config.toml
num_attention_heads = 7
head_dim = 64
intermediate_size = 896
norm = "rmsnorm"
norm_place = "pre"
parallel_block = false
decay_shape = "linear"
max_seq_len = 1024
MLP neurons of a small language model. Each row is named by its layer, matrix (gate and up: input weights; down: output weights) and neuron, and shows model dimensions 144-335. Each number is 128 + 24 x the weight over its row's rms, rounded and kept within 0 to 255. Numbers have three digits each. A neuron's up and down rows have the sign that makes its largest values positive.
After each neuron's rows, "fires on" lists the tokens most often at its 100 highest values on Wikipedia text that the model never trained on.

L7.gate786:122153116158117128148135125122140108131123150100118109160128145133129130105158127106094116179088169121092140138172097163139091187099132146142137131144151154162115135149144134149108151106087156169147121127121114115115099132137171122111126128154130114132133123186175127140115128126112151119126168158130140127155149154147139185100123159154115165133101149111162121139116199134096085127111122120140134171125148107118107166143158110106138142083078142098093128111124187130126163122176150096165115114137133121104098144122137100165173118121097099138131112144158123120128132118118153145
L7.up786:115154155156100108138140119142147137087109111116130100121104125123112082173162126123132092131142156101108121143152100170099124144133144121169173122146124115179083125140118110082125153101122137127163134153098145084164150135090127147114126123163119130146125122153122160114172174145137130140181101140141144132136130137101189138117152127125130122166087195136223135127142127150128149106152104145105178116142153146135146175129124150147115152103123110157118124092134179111135154133128132128166121120096121143117147136131147152124092075161124113119138114131124098075118141103128151103
L7.down786:119125131153123122150140117117137155110114123151115118137074153125104133092147141107109159115090116120094157112165110132086127112145096150112104115168118108171106071146120131133091171098128129132167141120124152139117122158151137142152160100161110114139130111101112122122156185106132148099153110124146089126098143111106153124147178127104133139135102146157255113117123099126108155124142112105085169143119117100116109152121124173100083113126128084169130145135115110155174145126132130150128167147149152131128109143130126144119110136119150091145109081110163151181145152132139130123
fires on: " about", " with", " from", " of", " by", " to"

L5.gate228:116129131151125136169154142129150159120119142117154106178132111105142161194069142138092134175135124084135129147152136155107144107103120127117119125120137166135116124155135153137139096133121139108108130148132116096172147127145117113122129099171164104142122139140137120116115119113145108113154125110159115089119147169132145125145093140135139120157154124146117138116176163159122137171123138134125123128093119149089088152117075095124147130120099152180138116142103095162181129111130104087108137126099139117132149125105116125165127101122139136139145085092109113085134084116165122100
L5.up228:103133144135125149125171133126121094114103144140086108140111110103164127171112157160100161099196073151061111133138161105110136158136112114123080078140117127093114141101106153153092116128143096116080121074130152093127141115144134128088111123145111145120145122146141103087118100137171118095124107149155156091146125180143137136100152092117121082154147118134160142126137108126118111096088152093112081145100112091097150127097134096120147129133137130130136127150117136105119143127128114122156138137109102149079105102150175143125160132151137102152122120157152133127116138103084145112
L5.down228:095129122152102140138140083133156101140146117131120082120109143113140114125135121153122146099160128144107133150108139147110146101105112135117116164169134130121136129091141157120089152126190108072118124097139101135141105055110123123078125130173115153120120140152161115140136091127160136144120108119085096124073100087192214136127179158091137179100129149085131141171123119121132127147095122124086117128119125166129122103117134092099127141125076105159138095165113149154136119131134144117147110145127123171133125113166143128093133104160144159173129146117173188116106115096146119086
fires on: "″", " |", " by", "\n\n", ":", "|"

L2.gate786:079106073149110090105126141111116135130126138094109162163156157127134104111121148102102119115129162140106066166103167108106118086123139091131087109136131123107084113152109175134125079160159126119104129097121134117141120142117136132093113109131121135103129102153128135102136125147153104159120147137124131121126099121123146095142142120147117130151144087102131117194127097098101140147132122112145145116152090130130106115162134121143114149138104142157128153124156144129105115135117161114176167136113157105111101057191115164101132135194098157159134139100205104111079145090099110083
L2.up786:109108119147166111128098147114150147171153134117131133124114091098145113157129113156153147168100118134118127113129152128124129106128163145125087124152097123112072134139134127136123127120139116162132144111119100082148113139092105112144107117146145160153119146138102151196151131123150173119112141122124117107132125163160144134132099148128109081137145146171113110161162086134120128153098124119116086148118156145109136073125147108139151153107125132099128116192086094120187096151127082133094149086136107090126095120143152126086155087117150153103090125128127133145107104118133132138
L2.down786:144127109122160132132132114126116149137147087139152124111117136117129090152137147192137168194116129122110157157125098164120175096123156145120116117164101119123102148139130121125129131140082134104127149119128149096137090138111102107136155133147125136100148146141164114110127167107131144065152112113125086146093148134118147157071121091130114131074161135215199142098161118141145128171100141117099136123132143135139137135162113130113147141135144100104137117141128149138148106123146117102103128116137106128130088143149140153073146151083095127161118100132064159087161098135084161123
fires on: "\n", "tt", "itt", "ited"

L2.gate154:117104166127102145145132094146124127127134100107123111145147130132124095118197142085138122116101142136090140118170079103138111096141108139164112155126147125145118099146162138144129127140141122138128138140199147159106130100110099190141100152137109101144170141152112144072126105163138171089182088126084162136154123137161142111131122133162076149077114127116115144136147125171140112137145116174122119131136183124127134172139117113120087132140122106154148137159106138153119115123115096123147127158123105156098113115099134108135159131124158112111112147153062157101115105092068137143
L2.up154:119134171128109075098167150135127148132126122127122114122129121135143139183136139112090121160094108102117098146135105104139145084103102101190141192084087124147112110134123100120142124097115111141139136132198132104159121100108107085134124129128157134134130125168142144104116117123098152129158088126124124153146168098105133139110120124153111114103135124124134160109136086156109088098166128173141119136110157159073173146114090137141078186127090150161163134119102109114110115116168169110135133141136125133132119129122125122141157131151163111135101144180122131103119106112128116116
L2.down154:136083164143091130095114132114150122127157165125104113114137140098107178113127130094094170146163097097092123111141122109153137141081141149137106142096146159161131083111092104116109089108083127146139104144147126137152127095094121127104139140129107132176113130109107130179130119111145127159138102104125151122152119111165139152159144150154107108119107116140084155110167149155123153144138143140083084117102141096142117105135100148152134109189152069119146186155096111097133105097137150123158129130106108137067134136105102120100176117115144126165151134164094186102145139134124143154
fires on: ".", "ular", "e", "aze"

L6.gate750:096146108145136126092138083160074101172131137147137142123139135149182145131141126160169134108143126131160135114134137154156153146120114124169068122152102114149105153144114129137147090083113129126078139159100103103119126137119108151116143120149136124085081077113154122119122130131131118132104156145118110142112099139083103121151119141051176153142158115113114122115133149129141122183115115149138099129155123134131130126108116139122120114108143114174072129140115127169129076132106078137138148100166145124135132125150135159118064163096141113131183145133157112156141149132118138121
L6.up750:107108109113147124127130121155084173125149104149130127112090094158111168109133091144134115103141123192128139117108131136147169113113144127165130072093092147136110141118106161105167127140148161161104138140132106134092141074144160115088125099133132155115111150162159131125130135105120135163121112112064092133082121146141125166156121128141170119104117115172163122108119189117142145100126172163122081139115159113117111138085152134133153177127157139134085099105130121117110101154144127155124132124135102168124145106119090127116115129124126110111176087150119139142123096113111141160
L6.down750:143103154104112164173127117102137099100142121102139211140174112167109129134123144133139142161119097122124108122113111145154148119103116114126108129106096128095109173096109132122124109131149113099113171141161109111148084142133136119157158137139140173133155103116127131142106119130133206117133112148114152137139128156095115153158106132133151089115105104128160090121087136153111151109164119108109119091167156101131151119087168141062155119112119108139125093136093131137135106121147146104099179152103143155162089166161097132130148117109142126106132152101126126102087177101146104185
fires on: " was", " were"

L4.gate782:165138134153140109171107115105128099143130149121150072127120052118130127114149131175168174138158166137113148132134156124109105084112111147178103167113122119137091136139151129161134128162135105166116085101082135166128124154126126140142183115098193131165136076106153173141123079145108155160136154122132120085138122153135148132117088155125138110136098114138110131102089141153107150127163146119137133119126128125136122107183131125094140120159146160148108075085144122102095120115139162092163105095108138121119117112131137121136119125151153181164132160118160103121145140148112160182
L4.up782:118113180136121119168098174114123154181123120150145112094108129175116070109168125176129142136142178123109083115122174133109153113121123182131110128126133064160133153123096135209166130124123123140128103119132117095121146163106110151144142081128153142124078128122159163115163100135096148125152085121138135113102139170140137179151085105145095116134114135132117126072140089125120095152141133076099126119133084112110111125141116142133105170153124130126151127144133109102156144140132144136151141133094090148106154120095129165136130114119122146115162153166117141112186155146163130075
L4.down782:121139140128108106118147136117143148156093097130157134098140128123114105176168114127168156153095143071116086074124153147155133151139157148139136153154128103115137137120110084113121094143173130153145109157145136118164138191088133122162113139114126135129123094118119140146154141142152137106133130090100124116113164127128127101128133107094104101122119165123145097094139073165148099124104127109144160124159119137108099129157118167140102135156131113168144130186084110104159158127121083155074149127141156152119121151117127171119083138126127162116155106176125109120128195103192129090
fires on: ",", "'", " of", " ("

L8.gate355:114142126164121105125108128084120133169118167087106164114169095125123171138155124114133161106125149144121099132130116134117156135142112122132130112138142121162163170117103136125152142130135101099130151113126150108159165123156127138133178120122173125117137094100101143139168159118139163172160102203102142131118150129149135143119148091140118117112142126091134160130144162160127109093103160137117164139115145102148096157136135117131096176127133130047107110116135153104125133114123144100143133148171087153116116134166105121105124081182067120151121185081128114173119086127135155129
L8.up355:131134172065156117173154127122119117159094130143155142140156113115149145148178132136170150122141130105114116124144152128083151133132104129145134138126165095159140184087092150162143145120141117068132120124139118114085150155141116140120151124136134156123133119111123138106130126128143130106125130149128134130157146102112146125104146096110071145115132124142110154141110133185151102118103133093077132164090109153162144157162106059140069185090149139145130087132136148105106114109137122116145127136144104147063147172118136219103122145158159114139132139135150142124125134166107121161
L8.down355:116131120093122139172137131148131130112113094090182116128174122116134088132077130147105143128136119122148134101136089122130170124139122140109146153109140139122110124120154122147117128134149116140115132154129119096136114116146118093111126150131118153134145110102117125109124128165111143150080134117124138153140126099126153141097137152157138088122109136134195141133121129167179140110116111083142149155148113077177114139139136120122091136153118102154125166164157100074110138082123145128110128132125175181135132123126112095111172185112180141093150149127135125107101131122115118120
fires on: " in", " the", ",", " of", " In"

L7.gate116:114109125124158114120118130095150109153168141176112110107176120110141109115131113117113147158082146125143096131115132151117120112102073143147155130139132114170118140127142079120111134129117118189154092140147166125086160123156155129109142095167109103102168120137120151086106140126099104095111152144126143123142151115112097155148135127132094124137145126125145109141084125090114147162116124126093116118116152122093099138119086129129134095123123076151150151132129123133079135111115114102118118202157101104103113154097130146113118154159113139134158184140185084112149154135118111161
L7.up116:116106113167073124163164097130075132111124152084137155141129132129108090128136123143142152123152127112142142153167144119120167128156114168142127145114087082150108092114141142140133122171089121097133140121118155174112137160149142145136094101125118126129103071138125132126153136146153130120128150122146093129123115120107122129069133148171149083125141111127173103108163118148125150158162142074092155096153146143100133137120121144132167193124104121098154128131142115108142132101116151059144151125108117070068116099176186128113104164166132146155152147101104136184123165184129127141
L7.down116:150138134122152094096146122130151125120143165147130140159113119142143121106137157082104143130098147138115157107131154126091145137158140144126140090121117114107122105157209115162068143110108099129102113132090130141163080097115097084100129095140088149106128110157140111092142123174142180124174169118126138150135084126105120099116164163101120152165123097120253194129116163090104155100120099172121108122102115107150142137126147129129126136103139138162146146112113133109193126142132156149114152134119160106139147118147099150124171140144130145120113158106148147131112130158109136108
fires on: " from", " of", " for", "=", ":", "s"

L4.gate555:150130172062119137159134100142123120142129112127126099111142126145160083115124092120142117129139098137145129170134148146125139151106096127155097159108116117129131093134077121107113121135133073104104137152135143129148132129086154128131108137098089142110140122185121090129151118100136099108136146111127142150162116143129103130108135118131113151152140117114105109109149180164162151097132142135115151122116157076115129139130121104114124153103115121148102127126114135131081114147150123130120126123121075126200146129166090108131113138109107104102145122168124118162132173110108135112
L4.up555:116127143126151127179162128139125134138115135131097121108133102145147146132136122092118085086179103075082124126075145179119098195103102135135130107104106158121138163132101136133071125127127154102161135120120088102113106169153091156119150127161106143128120154121096142130139172106154130083106133193141122163123167144134124146152101116120114124103150127153091131166199118136136143140133136121171114189101111122115128147124078142144128121129102077104171156146137076179104139102157124115086113118130117109149166119138150122097119114128136164135153132136121142176125159093117131077
L4.down555:093119140151140121135139103135101135110127104121100128094151123127118146130149100106172094101140129072099149151122111162134140127098163154130129096102133082148167123139089144130128140112154171089152118142089115118128081140117101154092117114137083149081099133112101167157152139109123127099102129131107148117137117169157162120118112122105141115174152099131121119132137119149088153098111110126141126136114148140131139136095103116116136126079107092064148095170114071103129135113173077106129100100099107128150167076153118120130146119147121129094127099101118139098174134121141111083
fires on: " |", "ing", " track", " it"

L12.gate82:153118122142115106117099132124121120153150181165100128108091137086176127111177083144119126152182104087155130111140126145105110181184141120165149127154141137140103123121146142118142134093156136122115123112124127131089109143122133115064138089096129111119146095136154108124101176126145087131149128122130127139140173088130132119102110109169121127164112170102139109141083136152182136131136140097134103141114124090098155124115128117113145116100155132105088126150094136115143114142135130150199117140119119080137139126152117198141102113153099118108133125079149121143109093117112124150
L12.up82:155107134124127147153105123140140138140161153105081078180070133147139120092128135141114148114111123096139126120108145126112168140128123135098141117115117123141143130097184092100117092128139131135118144099156116175114140130152133137149125078163108135133121128128116162168101113131133143171091121056206146173128146189105144085129130128136132127145142113171194164121114087131114141143110137173117173130143166127147097127136177118118146133129161172152127143110117131131133139181138174118123105129079138147145092148171120158116186130099112095121170113103141098134095113131133130147
L12.down82:148120154114131134143176114113125125094125115121123128137122137151142156123136129117112149110137105126091145109141118131120136114131125130113123091122149133117193102120160151108143088108134101140121152141129133134149115161144167156171114109107123188137133101157111110085132116109107158121127156089133127192100133115108157105138121125152129103156146108136255141141120136137113116090149149150124136152139120094120190170081105146107136136133132105142105128103153131129168163162127117076102125141146159140090138153166066138134114108149116103141125144085162121118179137122144150136
fires on: " the", "s", " for", "The"

L4.gate396:137140119111135158105132079098145139132100141126158142176181140103172118156156120149119120110102111106144128129097164165146116101126115159082107132108189114134134146139113110153131104133141151151073079158150111141114130122111128136130056112158109123158105147119137144139139142103137122134113145126119103122170123143142142141106147134142096157134153162150141116123106105148148131161169113126169038157107156136140154133101064160116128116148141124191125127132121163132147154115159123125082178130106110134119135120098200148148088117161133143125107137192124146104146142136137143132
L4.up396:132060130107103118113163129149156107057106109080122108115131150105173117136122146127137132078137140164148122125161125122136117111122131115131109146116093086124138151072171120146130143107185146150103121125110132146113116096145124096148151097165113097137132120117098131175149136077152131125069158101135111121125145131125145149150185148122119115105148111144154078112122115156083154100135111086162106099151119162148170147139152129117175149101171095150110127112124141143114113128114173121153137116148131124128165145138130156116118113094119103160150158142124124125135147156128139163
L4.down396:121106116115090126089123109116140085083131090136106138123112181147139162152098121138153163155113138145128130114125164114146128126122114097142129148117112109115103119136152065070119110106141156140078163150103134136111120106144159150128132102129111139136150106169134091139109124113123132194138124135177117115129152139133141141119105137160203070128118082127153097145130141158121122106064114141121125134105144138160088133117115111140109142124094125114146114134167148129148153097108124134157166106118097145103116121129092134118073076129153087161102125151154166138116122147131159116
fires on: "n", "r", "er", "z", "l", "m"

L4.gate305:132118165131114132119126138133138152162086112091137142110144095151162075105150096084111110106141103121137149158153135116102144107116134153119132076067081120103118090167175149128150107149151119127096061113167155112140141139140141093139149102135120146124142143146146124125167100085131088146161082134103143111114135100102138113170134117097118128179148128130119122115117159137149070110162149136143114100106112137108126083126166148141146118112131129148127131124178132169175139104133127122139108101107067155088112095101096078096147107122101136116139139100100155129091091133126118150
L4.up305:149140100122133093145145158127108117141108164116107132123116129109139064139128137120126153122110117154139081138146106158110105078156111127183130158084129127138110096165119141144165154072178107136102148135101145094156124113127161141101100124068144142134155160180129134136142125129130131164150112125108128148099135128119100105103105148159152088139091123146153089091143163143130123142147121151116144144115115121118130114115128115131115107121101134126117152134121089094125127117133095154139127108134138107082086173153113096133142131083124148155084111132117182116130129097168093110
L4.down305:135138083115131173122109092140153136103120136138126112115113111091087148131130163156162114118138111097120136148169131146120126071136131160108106168126064126118144127138149167150129125126095105146117159123139125104112132150128077153108105093132169164158154153130103126138126091153122109133139141138135120107169129142146149145116137145173156126119100130128183108119115137149109090133140115113143119153132124108102093133083140151106153148124062095100126109124121113135175117118108123161120127089156147108115070136117099138132146122091158144140120148136124172123154106134124136148
fires on: " |", " of", "|", ":", "sh", "sp"

L5.gate159:116086125131137131135092140118154157092166143086140129107123101117159141135110118096098119140097105114137129137128146131122144115159138169176105094109159124180140151180167118134136142122110140171070154160131129146098187164169174086121139147129162131150128136152144123099060142117121110124178129148095107119101100114119137100149110106068153145106136130129113106127130136130145132132131155136152120128125108145121163144130128138129130162110110100142103150106122084151091133113091138113098125110089094121141106092114139090113176125109162090098130111077123125121093124118116120142
L5.up159:171157137152134106107145088138142156095079152127124128140130132123145111125107151157096157133121139109138082158164100129137170161163149100101088138132091128128150153148106078143157116150140126142112187144159142116089111131119143126147101150130108063120120136132098144131146104129127105115136108149112124123090166117108156147123188126138109120116119119134146108113099104143132114105145125121124110102148142130094136129132134111146146135093086152101164164134141111125126171120146147137141110095109108158094099177150154125142116144055190130171129145143138126089104130123100113082
L5.down159:157108116115150132120127076123125153153098107122110124116112136070162151106180128135116163100142082109127111090096124147146118103105147155091114108097100163139180124151093129180122137143128132132133155087149104092087121095096128121138140136126062111103142118118142096114151155177138056094116117158138149126128150136166126154179138151098126113091115130113140120150103138153141134133134113112137114136132174084098139088106145110134111118152108142153148149108125117102125139154113116135142096113134150090099098180123099148135121147148175125171150142162120180135104145139145118133
fires on: " of", " |", ":", " just"

L4.gate255:142046143146172172160126146151121146134112161130153125142125092107107174097115116135071114164113091128131124161133080076089107125137120106128131137129172126127089122146128134129105102122144129118157166111094089106135150172135114134115141142127154147119094153122129187125121117123108159156114122123124123125148099160147144133109107133106127133101170157135127136128141107139203102144109134159141109120137203156177142126099128120128124140115131132101127159113143134096138151140073147095089094128140113130163128131131116111112138181082142132084102194131134143123113115121149099139
L4.up255:143116103134098108102123109110130105120125102068134140124130142162100119105108120118162136123152141106140144108104175154149091133100129098154126149112188100122132135158131108128173123143133134145103137136123153147111111120145116107090143117170133104116136166119138138098148173120073138127131132109129136096087101108093106147133125153138167123138166133121104146108145139181121100141114120143114111106120114133145115141126136138175121150159127126130129143130140147176124102088147130129094107139113135105139092163119137096104143106125106155131103107125153156161132125107127154095
L4.down255:132130116119104121127122116131101193125125146106101139113099127090063158080164156149140127077155100120133124121141101159133138143108168166086079150087097091160113132122152144128114115146100116141115113125131118131114136100159115149148145155129137128106137156125115157085151116130165142127081097127179064113157132143180174145120136147118124145113085143104089106116159142170159143094103135136148112120127151143164178154158175111115179103180134099141110103145149139153135111130104152110138110123131142134155150142138116134146168140128128116153127114164116104178126128108128106138
fires on: " that", " which", " what", "tt", "-", " |"

L5.gate250:113170137154125132146126180095109167109122173104130102120091100172166149105139148158120149142140084159100119136115099134137106181159123078191092113147120094139104100135114145147149133114139081147116164119141138114175131153127109155137116139088128126131147176117186180120144129090137108178144125105140153137177158107147101140123127053152118126143118144083123127179121145149132141131155123130189152149092170146125105128164132089158105141121143129092157133150108153149090164134134106147128121126111115100092149134131130130096131116166145104126105139128130119154123129157140152162
L5.up250:193115131151117135171117096141152173111099107120132102137121124121125127128135136104160151134078141082124089085114100153112169111141135116140124122103152086141107159134104161176130143090149104083160106139147150116161119095124155140106150107165087136145116133125157121119129124102155099131107146143159133124154098145221142119106138106109133075121136091146132137146109170113110116163156070138120099113141129152164106136115152150140135150111121172102153115157137152132154135134167101140153110124123073102090140100130135125158165100129146141123113135105128072089157148159143110148
L5.down250:131134125113120083159098129122091106113121108124156142120165115116100179099141153151165149128115132126163140085116105141107097094111167136093124125139157098084116150141097117081112098112130141118142096143116167102084150143085143101148185116122092136156148126139079110076145127137139113093119149122147075125099114098153124135119124103135141120094122109148196149171100162087117097093110147127099130158149111180126112129132139110131132145133129130137136147108187121152092141118124134136107152107115125144142124135139139157125148126125119100134132101164154098109141150149107136138
fires on: " of", " in", " on", "\n", " per"

L4.gate383:105122121127122114143120135156090103147127142123107141098131099105169174158133123149139149139159098090084155152135130091109079116075117178121139127151184180168128108141134125108099145122111083143123104088122102109100150109119111146103162097140173094124129127153130147150136131126104105143123143128123155097125143140143102097092092086149159109113056129119126108111134129110144124124131108149103098120153088203110096138132115104133129128162157156159128160138144112127106109109147138109132113116117064133172135141130107108125140161105111139123140127113099118087151113108095167132
L4.up383:123114086122129121139180140149107167071183137104118166105139115110134124191146122127102145142157108130161126135175089097105153129170092153114151107126107136136140121139156116158143134126125128167137148102144149103125152128183174135173142143116142095136148164122124141142095108134125190136179083140148140141106132138109110081115092146127137089146122115148136115079152131125149132144147138114106120112141149170121114141127137124166155101111159157133131149128112129122138113090123121109153162136145085144126129159131111096087150097145150134164099156075117130151093113161095162138
L4.down383:101102175131162099091132128095126163102153136127109155125137093101113141137117118080114149111123140125146156152148121148113120152136111173126145099119091124095103128150117114148174137129095120182124120129124147119089146083138141113117119135124108075091109106107119097134170131126134139150120112134150106141133111105110144078122114152128116109148076132136126164125081135148091175141127158129117136154090132111124103216104133134146143127093146077105145126115140151137111160153099150113122155119115128128153163167120114102112136096143086134163116166105120184104083099143109115143
fires on: " in", " of", ".", " from", "ce", "ed"

L5.gate244:136179132148100153150099141173153126127131139152141137151109125132119132105135119134102128112112148106139120106172064088149107094132117093139136117135116144171136131112135181112161131139137102101086155153117133118127154117135140127128153106121123124168130108145167125121086122117133103121118123129130119160135097113131079152132124124076128150107158166179097134131073123114098121149107132132144102119143135173102146122114098119129143105129104109157113162090136174109157127162162135152092162124126146077103111155111123111082153087109130144124140085146167155108145120106119141136
L5.up244:165088185163101132124116140144132153174125135099131139123145099133146105098100172122092139115155108150118102081187131101127089128139147169153150153118124183132149092142163151094114122142081132158134149126134106138106139098146136123152141099119133125168156103129131130146137090096092144133146143113156115141139143152111120111128113124162116094143141154140108101119133168084101109083116137116133132159107123129094124144099153088145133117120144106074125119148128095134118135141135169134134145115140120117136091121119144122112102118088172122128130128149133153115189147203149121101
L5.down244:126096166135168139113154136168148103108134129109135154115098119089126095103119162112144129138141111116131119116134093115105094140168147134128128151118121138178161127091126130145136134161094129133086158095097146105101114132097098147096143136151135111145144081108115137116097089125149104124165120139110138133120170159146108118126138171147122124098121144115056100150103123128116107149127132157129118148133136128141109157098125082125145113147121097107193172124139065109115116143115163156114124095123146096147151142114140087092101143114165121142175135153189094118125176161144151162
fires on: ",", " (", " and", " |", ":"

L8.gate5:135132119114113104164120153134138086135154145103113047102167126141136136115115129133144128163120136099098111112154144108113144137099106133153113115116135107156113095145124097135167116108063156120109082088167139118128105130147122117114131113141134133174131115125126121169118142091104096086099091135116160156125166135122099126124113157130108118174138125107137146140118136137129123159131110119163168128145126124119099097122103115148139116159137087161136134117112113128142128136117105109165149148177089139123171161092132175125100094114107137153154135122179116124178170136114095138
L8.up5:090112111142102166124118113130179108080166134116124102143124145135196110150153165146167135136088114102126117141125125116109108071173105158128093102093100095102144111166163083089131102181141127134105127127147119132154118108131104123179111098143137123162140119131117154147153134108129146118167113145127137155151135091157117115128136144153138121139125152147114144087145082161174134104124097109115066121145150127084139105117096148125190112119116080113159148117170120137166090185109178137137137139171087149046117145105097153097156114133102136128162136172134088114154136139129152119
L8.down5:118107119112118135117142159139117095130151115121103104107165100144148100142105151145148108184109092118175105152170126116103144115075084106087167182111118125157109168140135145082136094148099102162124101124102078144162159139126146148147110089147141141130128104126133143155147107102141152159112139133088201156142130100145123138111112140096177123143148145091169098143150103125161124076084109093153091131141097138136127139101113116124119090132141136129124091119148139134161117166135124154129121113133089113070164143133140090119098105107088137132139155117137133051140126168130135108
fires on: "er", "or", "oc", "y", "ort", "r"

L5.gate165:129142128105152135131118107158161140136122122086141111098100134163176133108089120141118140112186134144185140153149155085149116163117135100135120159106086093126145148132118145120087127151102137128141131162132067106083165152110145110132123154120112147090115168117081126097113147120168135142124122123078078124162071091096098104109129112117089085156166110116088144118103156152091128131163150152166103138151130106136123135108095139104100134135113148146125169110139136111179097119099124140138107158110133116129142122137122104113105138145122129143157180113095128151070081149097191157
L5.up165:150121113108170116104083135124144111111135076072102059128144110175115124151104082159116076150174129120134205113130148103134109150167063101109146088124134134141135168126114124129120139082120136136123101187139118142099104108158099172151180152148106167121119175124084081140188118129085123116122126089152107118130096106137135147137123153104110100142108164147132158150144136110133152110121145120127132106149133128107114135131117112114140152136088136153163160094162175126131118164140105120133128122124099089160116108118129095130107132131118174132094094120117157127112131169132098136
L5.down165:124139100137099144131159154133157142138177159148124105136088080122120124121154135091165125118109127153102106140141137134087147080131155106124089139115127099155115161151119143142140172144147147156116125131134137120099141128117120135113123120147126139083095101158118177136133140150140118152119102126151132155099113120187133127098140141109171157072170106120044128116144115164158134148145118141086091117119170108107116162142096121154105118144131110117146155100098139133122129156132120140130121130154130137147109130144122107133106146120131136150099134072149127119172082114102154170
fires on: "s", " what", " which", " something"

L2.gate402:134100128104139066157120106165114172174145155119140141125088134112124113174100058104107141069131107106119139155138172125121131139091137169154137126137124166101159169091122140080150084145143124134131084127153133086129108135111148145160121122134103125078070128087134189151127162148136129155117141152150058203125123148113062120089122109123127098142136154151104117137111144144102131104135106111138128124184132103136120179116107113133133136140152135145097143147128118143112124143128125073157143120165111105135135151189111140122144113100146155134095123154124120160148111104127142142
L2.up402:139125139089160128129106100158132143151095121121130102108116106113128156142123106140090097104158117137133133141125169165104153137080146121110160123163118124109151173135112138168126113151123091093099090153152168087133125148118114123133153145138091136106114136139086146164132136123117101126116124112126134141116103119166138109111151142172141115163140118081117146099122065137118118106123116124158150122139100151144103164133131139139086117140117112096112160145128074156131121115112138129134136139165121125112154137187136099126134100115154129123125127113135134118209120105136140107
L2.down402:124114112117135101111137114120134125171082153107147123135082121118118171136175095139140111148101133113160103142094125179155094117107140144122140169156166161126112092130100111169117140148164090117090133126147186162178115142133112127103120097134078135089107148140138184151116155091126117116155140119123110131142095169132150190106155138173120121163139107148096091163125113136119120140126117093199115125137151119161111121125122132077101114109135095085125159130158106123099116146142125122133116149167109167103134161091127099107139145101122110117140086148109139117137123098105141133
fires on: " |", "ed", "ing", "t", "st", "sh"

L6.gate26:104166131136137144126168130120106094143135107165125164163107146103113135140150125150108114113156099085126146146098100144114125128113125086097107106125082069180135080141114135102140118140102130134095120113075119120118116151104136168125121123147136133125114100122161115155131100093117140130125168118126109120143159112143158161104127128141066104129131126117098089134144124110119143092115163085096118103157114152132132128131150127123132160134137141117153114141154096115157125084107112134148134105110095136144168154106147142122101129111156105147155125120148106187135140136106120090
L6.up26:132134129126146139123178150146109146079145146154110141157189122147092141111092128154153144122105175156116079142118091183155131161087141118157113166099094143088118158086142146130114094130133125153110169135068114141118136154114149134056121069155111151164143137101133146169127122128160171119117177134117103095138110116136147094114146109104139111109107126122098085176140128126120105081135156139109123147146150151145145111121119128122122151137116161112111118151156139097110056113139083076125120114099085115114131161147147116145104133153160091163164141113140133127097137168089129145
L6.down26:116100090153126130180148141146122159079139101164147136130118130155121139152150125085135101123119115138150115100133159165151115160105129094124120143097125131103140114137138121161119107122156131139153111153130084113129128130131122103136183130085123133113152147142096113099106113133175205127165137089103103101157108115100141154121126077074149120181078132131143130113112077116112103140159124129137145127163145113110107129104133143085091143119140123139128093105118124167149122111130135126109171127125127133145152134146124110181100131147115120148123103156081113143090201110108117175
fires on: " is", " was"

L6.gate594:119111115165111129104082142116112143142174126128142132128108119161142174095152116127089111103107134099108138145114140172143156083140122132130133129096110142142146152144146109094136136150168110133118146138150122132119119079110162150141070081117154108124132113157134089132137133114123104129156112147180146099119131153117086132136132145107107140150131124151166133102131133171101124111095140138133067133092100120150093168163146100108135141120156140089114173122220088127136093135147111156157117124121121142112113142143129123142109100124136143146135130117127109165059119149094113133
L6.up594:108123139152120129116134141120155130123094154123118109156153122176149079110110145136122161114121104075138099114121141126171128086154105161100127132143109086136142173123118107115144099162099100151151167147166102107107153117091107194149110158154078104151153076108135162133099141154146084139131107139090107116146107142148141158095132140118124153132148159143167103140118118165153124161157158114121116112113101150125132145136151101122072117125103107080134210105135143130119107112136101084127117102151137126125089115133178146125136131133145082128128159086127158136159131138132118174
L6.down594:138129134120155124143173115128121124106091157165116088160151106163159114129094098158148135142089145129162127154117098152126134126122113129138148165115118123138152122115149115137122124135087097146146117122170079104122154143105104141117100145167090115129096131117148139131139128165128105134114077144088110124134073101130128106103158133093105152133110149142156143165107118117163119118150140106105082168103149105109160123142124137125105154134129109160171115106125112139082157148149132133145118142107167133129103134119143121118099123138119089139108160119153143086144135138128130108
fires on: " of", ":", ",", " ="